Weights of a small transformer language model: 15 layers.
MLP neurons of a small language model. Each row is named by its layer, matrix (up: input weights) and neuron, and shows model dimensions 0-127. Each number is 200 + 20 x the weight over its row's rms, rounded and kept within 0 to 999.
Before each neuron's rows, "fires in" lists the words (lower case) most often at its 100 highest values on Wikipedia text that the model never trained on.

fires in: "the", "version"
L7.up767,218,178,194,215,220,184,176,167,189,211,229,223,224,166,234,205,177,209,200,196,208,197,168,178,217,198,254,209,187,255,205,193,214,204,219,197,194,188,183,200,203,207,198,165,195,186,189,201,193,232,232,169,203,246,202,211,198,216,234,221,242,189,166,192,185,201,230,225,209,176,178,205,192,197,227,175,192,178,182,203,221,207,160,208,176,197,191,194,203,174,181,219,211,197,208,190,197,206,204,204,193,190,200,201,194,208,188,172,187,221,215,218,176,198,229,182,187,185,218,261,185,165,213,210,201,165,164,200

fires in: "new", "in", "of", "mimms", "square"
L7.up339,198,203,218,195,220,195,244,190,171,228,188,168,169,234,220,217,216,240,180,206,187,192,208,256,211,181,205,193,197,191,205,218,200,208,180,223,171,174,211,176,188,190,180,195,227,201,213,240,231,194,193,223,204,191,214,156,208,227,200,193,216,164,193,208,199,197,211,200,192,222,213,239,210,195,230,144,247,190,206,178,217,248,203,193,188,195,168,199,217,190,235,165,189,196,215,171,199,193,200,158,234,195,209,219,203,184,197,200,217,166,207,199,182,209,207,198,213,195,208,210,195,165,194,199,215,210,207,198

fires in: "the", "of", "for", "to", "elected", "an"
L9.up489,209,225,213,169,209,200,206,226,171,203,216,190,178,225,214,216,179,233,209,200,198,213,209,188,166,200,201,230,184,163,209,201,203,185,215,174,186,206,186,203,189,234,234,201,161,235,198,227,197,185,158,200,220,204,158,189,194,232,201,192,190,180,160,212,204,205,178,203,202,220,212,216,230,173,225,213,231,205,216,229,213,139,239,202,175,183,195,215,213,171,232,195,172,222,198,222,204,224,222,218,175,185,192,221,210,188,187,222,194,192,215,182,213,201,238,219,194,227,208,198,197,189,193,218,192,208,186,209

fires in: "to", "would", "men", "subsequently", "not", "together"
L9.up284,203,192,185,202,213,182,188,193,211,225,166,202,205,179,197,208,228,179,219,187,196,203,215,255,190,182,202,222,197,187,239,220,245,187,201,168,200,220,205,190,198,212,209,210,211,216,213,195,177,179,203,222,187,178,205,186,186,189,167,191,231,227,189,182,208,193,159,166,264,223,231,228,195,184,229,193,210,191,229,207,183,168,212,210,180,192,171,197,204,192,193,185,234,214,208,193,195,181,174,186,174,212,184,224,172,178,197,200,159,192,198,202,161,197,221,256,182,185,184,204,176,154,208,203,199,193,208,204

fires in: "which", "one", "qualifying", "fifth", "if"
L7.up66,210,182,205,210,212,195,245,188,166,201,192,188,213,208,188,217,173,199,183,204,240,210,175,196,212,209,206,219,160,186,185,223,214,218,166,182,197,205,176,194,212,193,202,145,195,200,208,198,240,220,190,169,200,236,210,200,183,189,206,186,209,181,207,223,182,203,192,188,187,204,209,182,218,239,228,202,142,206,204,213,252,184,194,194,206,247,214,173,212,175,216,202,233,199,223,228,191,208,208,179,218,147,181,221,214,211,227,189,227,226,196,187,189,203,185,199,229,203,196,168,186,233,205,200,213,190,213,173

fires in: "film", "reported", "la", "has", "series", "films"
L2.up716,232,228,186,204,167,218,181,223,170,244,172,188,194,195,172,193,221,198,185,187,218,245,220,221,229,199,235,189,200,219,183,200,219,189,235,224,195,199,231,195,152,186,209,211,207,167,176,216,210,207,214,220,169,218,212,212,154,170,165,226,183,202,200,223,202,194,218,171,164,214,159,229,220,184,212,188,195,205,192,189,220,177,227,206,181,197,169,178,236,210,155,190,211,197,191,203,183,204,201,221,205,209,201,194,205,232,168,203,201,217,212,210,187,221,188,190,203,254,190,164,215,165,168,207,179,196,208,210

fires in: "to", "was", "and", "may", "are", "were"
L7.up540,176,211,204,215,190,209,220,197,197,188,209,222,176,180,190,229,191,206,196,223,216,191,160,221,164,206,235,205,162,209,234,189,179,158,227,218,240,224,227,169,190,218,202,223,214,216,215,185,208,159,222,180,238,199,215,171,201,187,231,215,198,186,214,210,192,173,196,217,149,185,186,195,177,195,216,217,201,182,164,198,211,236,205,190,216,185,216,175,221,172,189,237,213,241,170,205,164,151,179,223,183,215,217,198,218,225,208,210,203,201,189,232,190,189,205,203,178,218,194,193,228,202,176,221,217,211,208,181

fires in: "a"
L10.up291,170,186,183,264,254,202,273,197,191,209,209,179,183,201,191,206,225,213,206,204,209,188,201,230,188,196,185,216,187,216,210,196,177,195,194,192,171,217,202,189,203,207,169,210,182,172,211,201,179,212,208,205,177,205,188,215,188,194,190,211,197,195,222,215,196,152,214,200,202,215,216,239,166,184,164,174,184,196,208,238,201,252,166,197,212,212,191,217,206,198,208,176,207,200,223,198,191,203,184,219,213,219,224,206,217,174,222,204,187,177,196,206,179,183,193,190,190,224,187,255,242,207,227,179,187,197,155,216

fires in: "after", "following", "because"
L2.up199,199,203,196,197,175,183,248,246,184,189,218,211,224,201,198,184,176,202,182,215,216,209,180,214,181,235,204,228,200,194,238,188,219,199,206,240,180,194,213,199,185,222,176,209,152,241,176,191,199,222,224,200,214,221,220,171,223,186,188,186,195,224,159,175,182,175,188,212,192,168,189,171,160,186,203,235,166,193,204,179,179,199,207,151,205,181,188,163,213,209,192,219,222,212,205,185,208,205,195,209,239,163,212,209,175,199,210,205,212,228,193,236,222,207,196,197,206,201,225,198,181,186,205,175,183,214,193,191

fires in: "a", "the", "my", "any"
L11.up257,196,211,202,187,186,198,173,173,190,199,214,195,191,202,193,208,183,210,154,202,197,169,226,202,183,182,223,161,195,213,234,196,179,185,212,181,193,211,205,180,190,226,240,171,197,252,190,186,204,218,192,169,224,221,185,172,207,183,198,189,242,194,183,225,198,191,177,178,215,173,203,202,264,172,195,225,193,171,227,214,247,214,203,183,188,203,210,210,229,214,175,196,240,240,219,211,193,194,191,231,183,210,227,230,189,209,212,214,198,196,205,239,161,198,196,182,193,213,216,245,184,208,159,195,168,169,187,199

fires in: "a", "this", "his", "of", "that", "announced"
L6.up595,195,224,238,204,211,203,219,195,189,176,237,226,201,212,181,210,242,191,226,191,210,225,205,223,226,235,189,196,198,212,210,201,208,165,222,193,206,165,183,201,208,175,229,182,204,192,190,177,175,206,175,187,181,219,148,191,204,212,199,240,200,180,212,191,191,172,196,210,194,197,219,149,200,170,214,213,231,183,250,204,201,241,196,169,208,200,202,200,199,194,223,200,235,251,206,179,189,200,179,240,173,186,185,201,214,194,229,206,177,252,218,221,195,220,198,186,177,192,214,201,210,191,177,166,210,203,197,195

fires in: "to", "for", "of", "in"
L9.up207,182,233,192,222,213,192,202,231,203,232,183,187,200,235,198,218,214,173,208,183,163,210,161,236,215,207,200,188,199,201,196,210,176,213,207,161,197,153,224,181,230,176,186,193,180,203,172,213,187,201,251,204,232,173,218,203,168,195,193,193,214,196,177,199,173,190,191,225,195,207,180,225,201,198,202,216,212,182,180,190,246,165,233,223,208,207,202,202,217,180,205,208,194,209,206,198,172,176,209,206,174,224,184,187,215,187,175,213,220,195,225,199,208,186,181,189,183,218,199,199,201,195,183,168,216,171,184,207

fires in: "it", "the", "this", "of", "whose", "in"
L6.up632,219,167,194,201,137,179,207,201,208,212,188,197,220,233,172,176,200,167,222,205,223,207,223,209,184,195,211,232,194,171,190,207,195,192,201,229,216,166,174,203,196,202,232,160,200,201,195,221,208,210,199,197,209,213,192,207,184,168,196,177,191,212,200,224,206,202,169,180,221,184,204,175,183,206,189,205,221,232,207,231,217,236,210,215,214,191,220,206,212,174,205,213,176,238,189,228,234,154,186,206,201,212,198,210,244,222,219,193,204,206,155,215,152,200,199,208,221,215,216,219,210,215,224,171,198,241,178,226

fires in: "life", "town", "football", "born", "death", "footballer"
L2.up212,209,183,221,233,188,196,225,190,158,197,209,214,201,190,215,196,211,199,207,200,170,202,199,227,183,185,181,206,158,165,206,201,207,219,221,215,197,216,193,197,154,200,170,195,202,196,173,183,169,223,211,206,188,188,188,184,226,206,197,199,200,198,195,156,185,187,165,213,211,178,216,175,211,209,222,188,197,195,191,202,177,207,226,218,231,219,212,196,203,195,173,218,202,224,202,183,195,229,199,244,167,198,200,177,192,255,184,206,190,184,205,218,193,204,230,198,217,199,172,210,213,239,219,188,231,268,210,170

fires in: "the", "who", "he"
L6.up16,225,201,209,217,192,218,185,165,219,181,205,180,202,238,220,168,204,192,182,158,209,225,180,209,201,220,210,205,207,231,184,198,219,152,195,191,194,188,224,191,191,191,217,193,194,200,178,169,203,209,191,205,210,236,181,204,192,177,232,221,203,195,179,193,217,216,177,177,171,213,213,229,185,196,186,211,239,202,182,220,174,197,226,182,210,206,186,204,208,188,222,214,207,213,220,228,213,195,198,176,200,229,209,186,227,178,210,196,174,182,207,193,206,204,218,187,208,244,247,188,214,194,188,227,203,172,183,165

fires in: "to", "the", "by", "an"
L7.up714,168,184,180,196,164,164,178,211,195,194,235,219,201,217,210,184,161,184,200,202,211,206,189,180,171,219,190,201,182,209,211,211,185,178,194,180,195,181,163,179,191,217,206,210,168,159,172,232,247,200,209,204,173,219,218,193,196,201,211,249,196,190,211,240,194,212,187,225,196,209,199,195,199,213,162,227,231,184,183,230,203,195,193,204,203,212,210,179,173,164,207,210,214,214,200,187,186,174,231,209,188,230,233,168,211,184,223,232,170,239,192,196,182,196,221,182,174,175,210,243,212,210,214,198,182,232,204,201

fires in: "in", "during", "this", "from", "same", "england"
L7.up664,206,206,219,199,180,205,243,168,201,192,198,183,209,235,195,179,179,225,229,228,217,195,194,190,190,230,178,192,194,183,209,177,193,172,181,177,235,174,179,183,194,190,228,189,180,202,208,207,195,219,167,173,191,248,198,218,195,205,181,170,206,183,195,200,210,180,195,202,167,199,181,170,203,185,175,202,249,206,198,201,214,203,216,189,193,202,206,180,215,196,230,179,218,200,237,177,204,199,211,212,197,202,194,174,211,231,216,205,212,182,195,227,199,200,216,217,200,243,203,158,218,184,208,170,161,244,187,224

fires in: "the", "is", "and", "length", "was"
L2.up657,235,190,218,229,200,234,190,212,207,231,196,205,234,186,191,197,183,179,218,201,206,211,236,172,184,166,196,171,212,200,199,207,187,231,194,207,189,181,218,185,236,210,219,204,219,183,183,182,187,189,169,189,217,151,184,172,141,214,234,173,200,219,207,186,207,212,201,215,207,167,190,192,186,223,204,191,207,197,208,216,203,185,233,215,239,210,178,202,183,180,180,186,203,238,181,198,200,202,182,190,204,185,206,206,203,225,156,175,214,206,198,224,213,175,217,174,253,206,220,186,206,176,186,193,216,230,239,183

fires in: "was", "is"
L2.up98,216,155,148,197,213,220,195,212,193,228,190,195,168,187,194,208,224,180,189,194,217,213,157,189,209,196,224,203,190,180,197,195,162,212,209,209,219,224,210,217,176,204,224,206,169,157,212,163,198,230,195,181,187,245,178,206,184,208,202,189,210,199,201,222,229,181,169,186,181,204,218,180,180,220,207,213,209,201,188,183,195,230,192,230,210,224,212,199,214,204,159,187,200,211,189,206,194,178,176,166,205,218,198,159,201,228,191,226,198,222,238,181,221,217,221,205,213,211,202,164,193,179,182,192,227,216,170,188

fires in: "were", "are", "california", "at", "born"
L2.up374,205,212,211,234,192,197,213,173,180,211,187,191,205,188,205,229,189,191,194,210,188,193,188,223,191,202,195,205,187,196,217,199,176,198,225,183,192,195,170,208,158,185,213,179,195,155,201,223,203,218,206,191,159,223,215,214,192,184,195,215,216,216,175,239,219,190,226,216,202,215,195,182,172,182,202,218,180,201,220,225,195,178,225,210,215,183,181,202,187,191,198,180,200,200,171,216,214,203,225,202,207,222,174,160,187,208,209,173,182,166,208,236,190,218,231,203,246,215,177,194,238,182,214,156,212,179,213,160

fires in: "to", "after", "at", "before", "while"
L6.up586,188,216,189,201,196,182,196,229,193,189,209,189,185,190,181,201,186,207,223,197,198,227,171,205,226,177,223,217,213,179,239,216,141,202,200,216,211,187,175,180,200,181,222,186,197,180,158,211,202,199,226,215,193,206,232,184,200,199,187,228,216,199,186,199,196,205,205,182,196,209,198,227,188,195,216,231,193,197,197,202,209,233,185,187,188,211,230,159,188,198,192,189,216,186,205,177,203,190,179,150,222,197,252,166,199,217,188,204,166,165,188,199,218,227,230,194,227,184,212,238,224,219,163,194,192,223,184,205

fires in: "will", "would", "can", "has", "may"
L5.up709,179,190,177,214,197,188,205,178,188,183,204,213,191,202,209,248,160,161,205,214,185,233,175,221,213,225,239,195,183,170,210,175,214,223,239,206,226,181,210,182,168,201,214,221,183,178,180,181,234,188,228,185,182,245,237,205,182,193,195,229,210,197,238,169,235,205,154,185,201,180,215,205,198,214,211,198,197,199,198,195,224,151,223,190,198,214,218,204,205,195,186,213,200,206,222,202,187,197,195,210,172,224,232,205,175,226,167,213,182,184,225,215,192,220,208,159,213,219,177,210,184,201,164,224,192,209,220,201

fires in: "for", "of", "with", "in", "on"
L7.up742,204,218,187,202,191,210,182,222,182,213,182,194,152,216,176,213,186,196,223,222,214,232,200,183,227,186,193,174,212,182,195,227,153,178,182,220,214,181,194,212,209,196,203,171,200,214,197,180,195,187,210,171,215,227,215,221,176,197,235,187,245,153,233,189,200,207,172,235,180,192,187,157,189,233,223,212,200,230,209,188,170,204,213,213,222,247,224,226,211,171,185,181,197,219,180,191,176,177,213,182,209,199,200,209,237,230,234,213,193,202,196,187,183,189,173,196,211,201,196,202,198,219,180,229,187,229,216,218

fires in: "was", "be", "a", "he", "is", "as"
L9.up258,203,158,178,185,171,201,202,203,202,194,190,198,200,219,189,200,172,184,194,194,209,217,204,208,208,216,194,186,219,139,213,199,221,179,178,204,196,225,211,210,226,238,210,171,181,196,209,229,205,207,203,157,226,206,218,183,196,233,226,191,228,212,156,222,215,220,197,211,174,241,217,214,165,213,197,198,172,198,209,211,171,198,223,174,167,182,210,234,183,204,211,202,160,193,228,212,208,178,185,190,179,201,238,178,191,212,221,199,199,204,197,204,184,217,202,198,213,229,177,194,202,236,217,199,183,176,210,205

fires in: "has", "have", "had"
L2.up285,218,230,219,212,218,196,197,212,163,208,193,189,196,159,202,193,189,182,189,203,197,203,217,172,202,193,221,226,190,261,224,188,201,191,163,207,205,179,238,214,205,202,214,241,200,195,181,170,208,165,221,200,192,177,211,178,161,195,171,210,216,199,222,172,229,159,181,213,183,194,207,224,211,198,191,186,197,198,168,187,184,195,225,218,207,213,194,179,193,197,223,210,202,185,182,182,208,206,193,201,208,196,167,241,212,208,168,201,195,204,239,205,195,219,188,194,219,220,228,178,225,216,207,215,181,191,204,190

fires in: "a", "of", "in", "an", "to", "under"
L7.up118,226,214,222,174,181,190,177,201,183,192,212,187,181,199,198,201,207,211,235,169,178,185,177,238,196,213,168,153,224,201,195,196,198,197,168,196,192,209,180,211,206,203,170,202,182,220,230,209,215,200,191,219,175,188,210,248,202,199,150,225,208,180,215,184,188,175,209,231,235,191,181,202,199,215,180,221,201,205,206,183,189,171,229,199,180,171,199,227,200,200,207,192,256,200,213,207,202,154,207,234,203,210,217,196,235,210,161,199,167,208,228,186,234,221,217,236,194,194,199,180,183,216,192,211,224,208,155,180

fires in: "new", "launched", "of", "launch", "attended"
L11.up682,190,202,180,169,176,189,213,221,212,188,207,220,148,227,199,165,194,241,183,204,185,222,162,207,220,186,202,182,230,205,225,176,244,206,179,227,192,217,204,204,188,212,214,211,202,204,213,236,195,214,180,192,199,164,165,220,161,218,204,175,232,216,209,196,187,202,219,220,185,195,167,230,190,164,204,193,219,201,216,211,209,229,222,179,190,183,214,206,201,186,201,228,176,173,193,255,183,196,169,221,193,220,215,224,191,160,193,214,211,196,184,202,213,193,215,219,197,203,229,207,214,157,180,192,192,191,212,211

fires in: "of", "and", "in", "for"
L5.up580,204,178,217,209,170,181,182,187,189,175,252,173,253,215,172,192,173,173,216,202,173,179,185,203,174,210,216,212,186,199,203,199,214,245,226,204,243,206,207,164,206,182,200,169,217,198,179,166,188,219,184,163,182,198,210,215,162,231,192,184,209,183,189,236,218,186,190,226,217,228,190,177,180,204,189,197,219,220,215,200,203,219,182,191,211,214,210,201,192,185,176,199,236,259,209,182,214,194,174,195,199,182,207,193,190,197,188,200,194,195,197,202,190,210,209,211,195,225,208,172,146,181,217,198,202,205,207,228

fires in: "is", "has"
L5.up10,217,204,204,214,223,191,197,193,166,219,202,218,171,167,199,196,182,139,194,208,197,210,193,191,204,199,217,205,221,200,222,183,192,182,187,167,212,193,255,167,200,166,210,210,177,185,207,201,198,193,228,172,212,222,178,190,199,201,213,204,193,207,221,215,224,201,217,201,215,232,197,240,221,202,210,207,202,212,173,175,201,199,194,246,206,215,185,191,193,193,151,224,192,224,227,188,172,227,201,221,201,207,229,192,199,186,190,149,208,210,192,203,189,178,257,187,212,194,179,173,216,180,144,187,230,200,191,200

fires in: "a", "age"
L11.up325,176,202,197,242,214,184,209,168,215,207,203,192,217,233,206,214,168,201,183,199,232,206,209,215,201,212,192,194,245,219,190,180,198,214,188,208,193,161,207,184,186,222,162,196,205,203,212,174,234,213,194,199,176,228,186,211,164,159,155,214,190,247,194,227,169,190,181,206,200,190,192,185,172,200,240,225,194,202,184,222,159,203,207,196,193,180,202,201,204,211,213,215,177,186,208,192,200,207,190,219,225,226,204,199,227,192,192,221,185,208,172,231,187,169,225,221,217,192,212,222,216,232,209,189,193,228,184,232

fires in: "the", "this", "s"
L5.up716,212,203,198,191,218,218,189,177,183,173,156,186,191,215,212,207,178,178,192,203,176,182,236,144,237,202,251,192,164,168,202,226,215,247,160,204,182,185,203,221,230,201,224,141,187,223,219,220,213,197,165,186,207,161,237,196,198,153,226,209,228,173,190,207,191,213,216,214,181,203,215,250,201,195,209,206,224,194,210,208,197,191,210,147,226,176,204,218,220,195,188,193,183,199,229,211,159,179,209,216,185,198,193,204,197,208,189,219,202,188,195,223,196,206,212,216,218,242,206,213,205,203,206,173,206,192,166,228

fires in: "and", "is", "than", "becomes", "become"
L6.up57,239,207,190,204,209,160,213,189,176,184,183,234,184,164,235,201,195,179,223,214,197,207,215,247,202,191,214,223,200,213,190,216,232,216,197,190,198,183,227,232,209,182,193,234,186,205,213,191,228,170,166,197,180,207,226,219,194,176,191,180,191,235,178,175,225,222,226,167,182,197,193,216,193,193,198,232,204,214,186,167,197,165,197,195,210,222,185,203,198,169,206,179,204,212,203,224,213,222,218,203,166,233,198,190,188,209,184,135,226,234,178,227,224,214,211,226,216,184,232,194,207,216,198,161,198,215,176,192

fires in: "the", "written", "by"
L10.up154,193,202,183,204,191,169,211,203,185,177,198,240,194,207,188,230,172,204,197,241,222,172,190,216,190,203,214,215,168,225,223,217,187,214,164,159,192,212,203,205,178,205,211,185,197,180,224,241,188,222,152,185,189,170,158,211,168,173,218,252,166,201,209,193,238,234,178,187,227,227,220,190,222,211,198,223,184,207,163,217,214,197,227,190,182,182,177,203,203,176,196,196,224,200,182,191,203,171,214,189,197,202,183,184,201,231,173,206,209,220,215,219,182,174,222,193,207,215,217,211,188,186,160,229,198,211,217,219

fires in: "this", "the"
L9.up279,246,161,228,235,233,238,200,187,190,193,184,217,216,225,161,186,214,202,207,191,205,186,216,173,203,208,195,163,209,209,204,191,193,202,188,216,196,188,181,193,178,176,186,177,206,189,167,171,212,181,210,198,170,195,231,221,173,220,220,220,214,206,176,184,204,192,205,219,191,220,187,206,198,198,206,219,194,187,185,231,206,204,257,220,189,191,196,181,193,204,168,230,181,196,190,203,188,183,203,188,166,194,190,209,188,184,225,205,229,187,224,227,136,239,243,219,199,222,202,203,235,178,208,195,234,175,194,177

fires in: "a"
L11.up373,196,191,201,212,184,196,221,173,232,210,211,193,192,220,183,150,207,206,210,168,196,181,215,216,189,228,167,207,187,177,207,217,203,157,217,209,182,202,239,210,206,223,199,200,207,200,199,185,180,192,212,147,163,200,170,210,200,191,211,185,202,229,226,210,188,205,203,153,216,224,207,194,166,188,246,183,172,196,227,214,214,208,203,176,200,170,191,221,213,212,254,145,207,233,198,225,198,184,186,195,218,218,212,217,209,214,214,226,177,194,172,206,185,231,210,222,231,193,189,209,231,179,212,214,208,223,176,229

fires in: "of", "as", "to"
L11.up122,188,195,213,161,193,209,214,193,173,163,179,203,224,230,205,204,201,223,181,167,215,232,219,216,188,176,218,191,257,193,209,194,214,183,209,194,196,211,222,184,191,216,224,208,187,233,169,224,192,196,193,218,224,176,208,218,184,257,207,203,201,170,162,220,197,178,210,199,193,188,212,208,182,183,192,214,222,204,215,201,189,233,206,202,160,258,204,167,207,179,196,234,197,187,170,169,173,243,222,194,209,212,198,176,182,201,225,190,212,213,188,187,180,186,229,191,197,181,239,199,194,200,221,205,202,194,145,194

fires in: "the", "a"
L2.up700,199,193,215,173,192,232,177,176,158,194,203,190,181,225,233,213,170,175,213,188,206,216,214,198,186,224,242,224,201,165,194,206,210,158,184,236,219,193,206,181,159,212,223,163,190,219,176,195,150,209,204,180,213,222,196,216,165,181,208,236,218,225,186,193,194,173,212,186,214,208,203,203,212,163,203,244,231,209,208,252,189,204,238,135,214,212,200,223,213,196,181,190,193,203,177,198,209,160,193,200,184,195,225,197,201,231,200,218,199,248,204,228,186,210,224,195,217,231,210,221,209,217,204,180,189,202,179,188

fires in: "are", "is", "were", "in", "international"
L11.up616,208,201,194,223,198,168,210,220,195,226,182,219,154,187,246,181,163,185,206,198,208,208,218,183,190,164,208,207,174,172,221,215,173,230,253,202,218,221,174,217,178,176,199,217,204,178,206,228,181,200,177,204,161,185,221,215,202,220,204,165,250,218,184,220,197,192,183,187,238,217,208,218,189,214,190,193,225,174,171,210,185,232,200,212,221,228,183,191,164,211,187,197,197,190,188,196,211,187,203,198,212,214,201,182,197,199,192,234,181,215,179,211,192,204,226,185,216,215,180,199,205,219,192,175,212,209,202,213

fires in: "by", "under"
L2.up706,197,199,138,207,244,190,220,204,153,190,209,173,214,168,200,182,173,187,210,194,213,150,179,204,216,197,207,200,210,196,207,185,224,211,181,195,219,231,204,237,199,185,197,204,179,198,196,194,189,186,214,209,237,199,163,194,160,189,166,227,204,170,190,208,192,212,156,153,216,206,203,185,202,214,187,213,185,197,209,183,201,224,202,198,188,207,182,164,181,218,207,225,240,205,198,212,230,217,221,226,197,167,197,202,187,221,217,194,212,225,178,225,233,184,212,224,200,231,211,194,229,224,174,196,218,199,197,208

fires in: "after", "at", "when", "if", "but", "in"
L7.up309,193,221,222,226,205,192,199,213,150,176,195,200,226,232,173,216,194,178,222,206,201,214,174,203,191,222,207,196,207,188,181,162,171,158,198,211,177,197,225,160,208,216,215,201,210,186,157,222,190,198,234,204,185,233,220,189,185,166,218,152,199,186,194,228,208,195,201,187,165,210,191,177,231,188,214,204,207,200,196,215,199,203,169,171,217,213,202,187,202,205,211,215,230,202,178,189,162,186,217,223,234,193,244,210,214,215,187,206,178,213,230,160,179,229,207,202,236,173,231,197,173,177,226,165,205,210,186,200

fires in: "in", "of", "to", "moved"
L11.up527,185,210,224,200,177,193,198,214,175,191,204,190,185,195,201,202,215,232,187,176,197,201,199,202,197,182,187,199,224,216,211,244,188,203,193,182,218,172,187,207,176,208,215,171,189,185,148,222,192,203,224,194,186,218,214,157,190,221,197,242,243,183,212,185,179,188,210,176,212,209,191,238,187,180,165,193,216,202,228,201,231,214,188,196,188,220,230,205,196,227,187,203,198,204,175,179,189,218,228,199,193,186,199,205,206,218,178,202,209,192,234,193,219,199,214,211,201,211,174,175,222,161,209,176,204,181,158,210

fires in: "can", "may", "is", "could", "not", "was"
L2.up635,193,177,204,206,198,204,198,214,196,213,160,228,186,197,226,190,201,215,192,194,196,221,204,245,189,193,198,196,165,239,214,211,181,199,229,223,238,183,229,188,202,201,188,180,193,187,198,189,192,215,190,203,213,219,201,198,185,203,177,189,199,194,208,275,210,187,199,206,181,225,205,182,206,184,203,179,183,173,181,190,198,208,197,228,225,183,164,169,199,159,185,197,185,212,199,211,209,162,183,189,167,208,232,210,181,198,188,220,188,203,173,203,220,245,229,209,226,172,236,198,206,162,165,193,225,188,214,181

fires in: "the", "addition", "win", "training", "a"
L10.up752,219,209,196,163,202,225,172,176,202,216,211,183,216,209,195,203,194,219,187,214,228,187,222,190,156,207,236,220,190,196,175,208,192,221,189,199,200,220,179,185,224,195,191,177,195,184,178,194,197,218,207,210,178,192,165,222,179,244,175,181,202,221,183,218,187,211,195,212,236,198,216,196,200,186,226,184,160,189,203,217,240,219,214,175,181,185,186,187,237,237,191,205,203,215,173,207,157,195,170,207,195,242,212,224,188,225,191,171,180,237,197,191,188,194,191,200,220,173,219,184,173,193,185,222,168,212,181,243

fires in: "would", "will", "may", "can"
L6.up295,187,209,209,189,186,205,182,214,193,200,189,195,188,200,193,235,203,200,213,175,212,251,173,229,159,187,206,238,214,220,167,203,201,192,206,212,215,182,202,133,149,240,234,193,179,197,184,183,195,187,172,203,235,236,241,194,196,180,189,188,206,186,212,178,227,221,184,178,247,199,213,215,201,204,233,241,196,170,214,197,227,168,177,213,200,196,210,183,220,203,172,194,211,188,226,211,196,201,196,198,216,165,197,199,206,201,183,182,182,185,219,194,222,203,200,193,160,181,196,212,216,220,232,237,221,204,214,182

fires in: "as", "to", "a", "the"
L11.up209,169,204,206,216,191,194,219,198,194,200,187,204,201,193,212,181,153,172,179,197,214,185,185,202,170,205,219,215,204,199,211,216,203,141,224,173,186,227,209,226,221,255,234,182,201,176,177,212,161,177,214,168,198,220,223,206,214,196,215,187,188,201,213,224,176,184,224,227,183,198,201,200,212,196,184,207,203,197,224,226,212,195,223,225,171,178,230,215,166,226,198,188,202,217,194,209,175,198,187,222,226,220,251,183,225,191,218,168,212,188,190,166,135,198,205,217,209,155,205,199,211,195,235,196,184,222,183,214

fires in: "with", "though", "as", "by", "in", "to"
L9.up616,211,228,199,205,183,188,195,229,193,214,214,195,209,199,201,184,185,171,167,215,221,204,209,213,152,192,233,211,232,196,191,199,198,184,191,197,178,212,224,181,148,183,191,196,198,216,177,188,218,195,184,207,179,191,205,224,189,241,199,179,177,186,169,205,166,174,208,229,200,211,208,230,216,176,191,200,202,210,208,221,214,243,202,213,183,162,240,200,177,228,168,215,211,243,209,202,191,193,214,191,220,207,214,191,201,209,186,198,180,207,184,197,203,177,224,205,214,220,174,191,215,190,218,210,187,206,156,219

fires in: "during", "in", "without", "throughout", "if"
L7.up376,192,183,196,211,215,240,183,216,216,185,175,165,213,218,228,222,234,244,177,182,215,208,200,173,208,231,167,225,200,213,204,178,169,169,174,191,191,188,184,168,166,187,225,220,211,183,167,225,202,208,213,196,202,191,224,248,190,190,207,224,212,180,194,210,183,192,180,190,190,246,153,212,218,234,187,217,207,184,200,200,191,223,210,201,204,213,209,231,234,228,188,219,254,200,200,199,196,170,183,208,209,183,180,209,218,226,237,199,222,203,210,198,201,215,192,196,181,206,211,196,174,198,207,160,198,213,218,214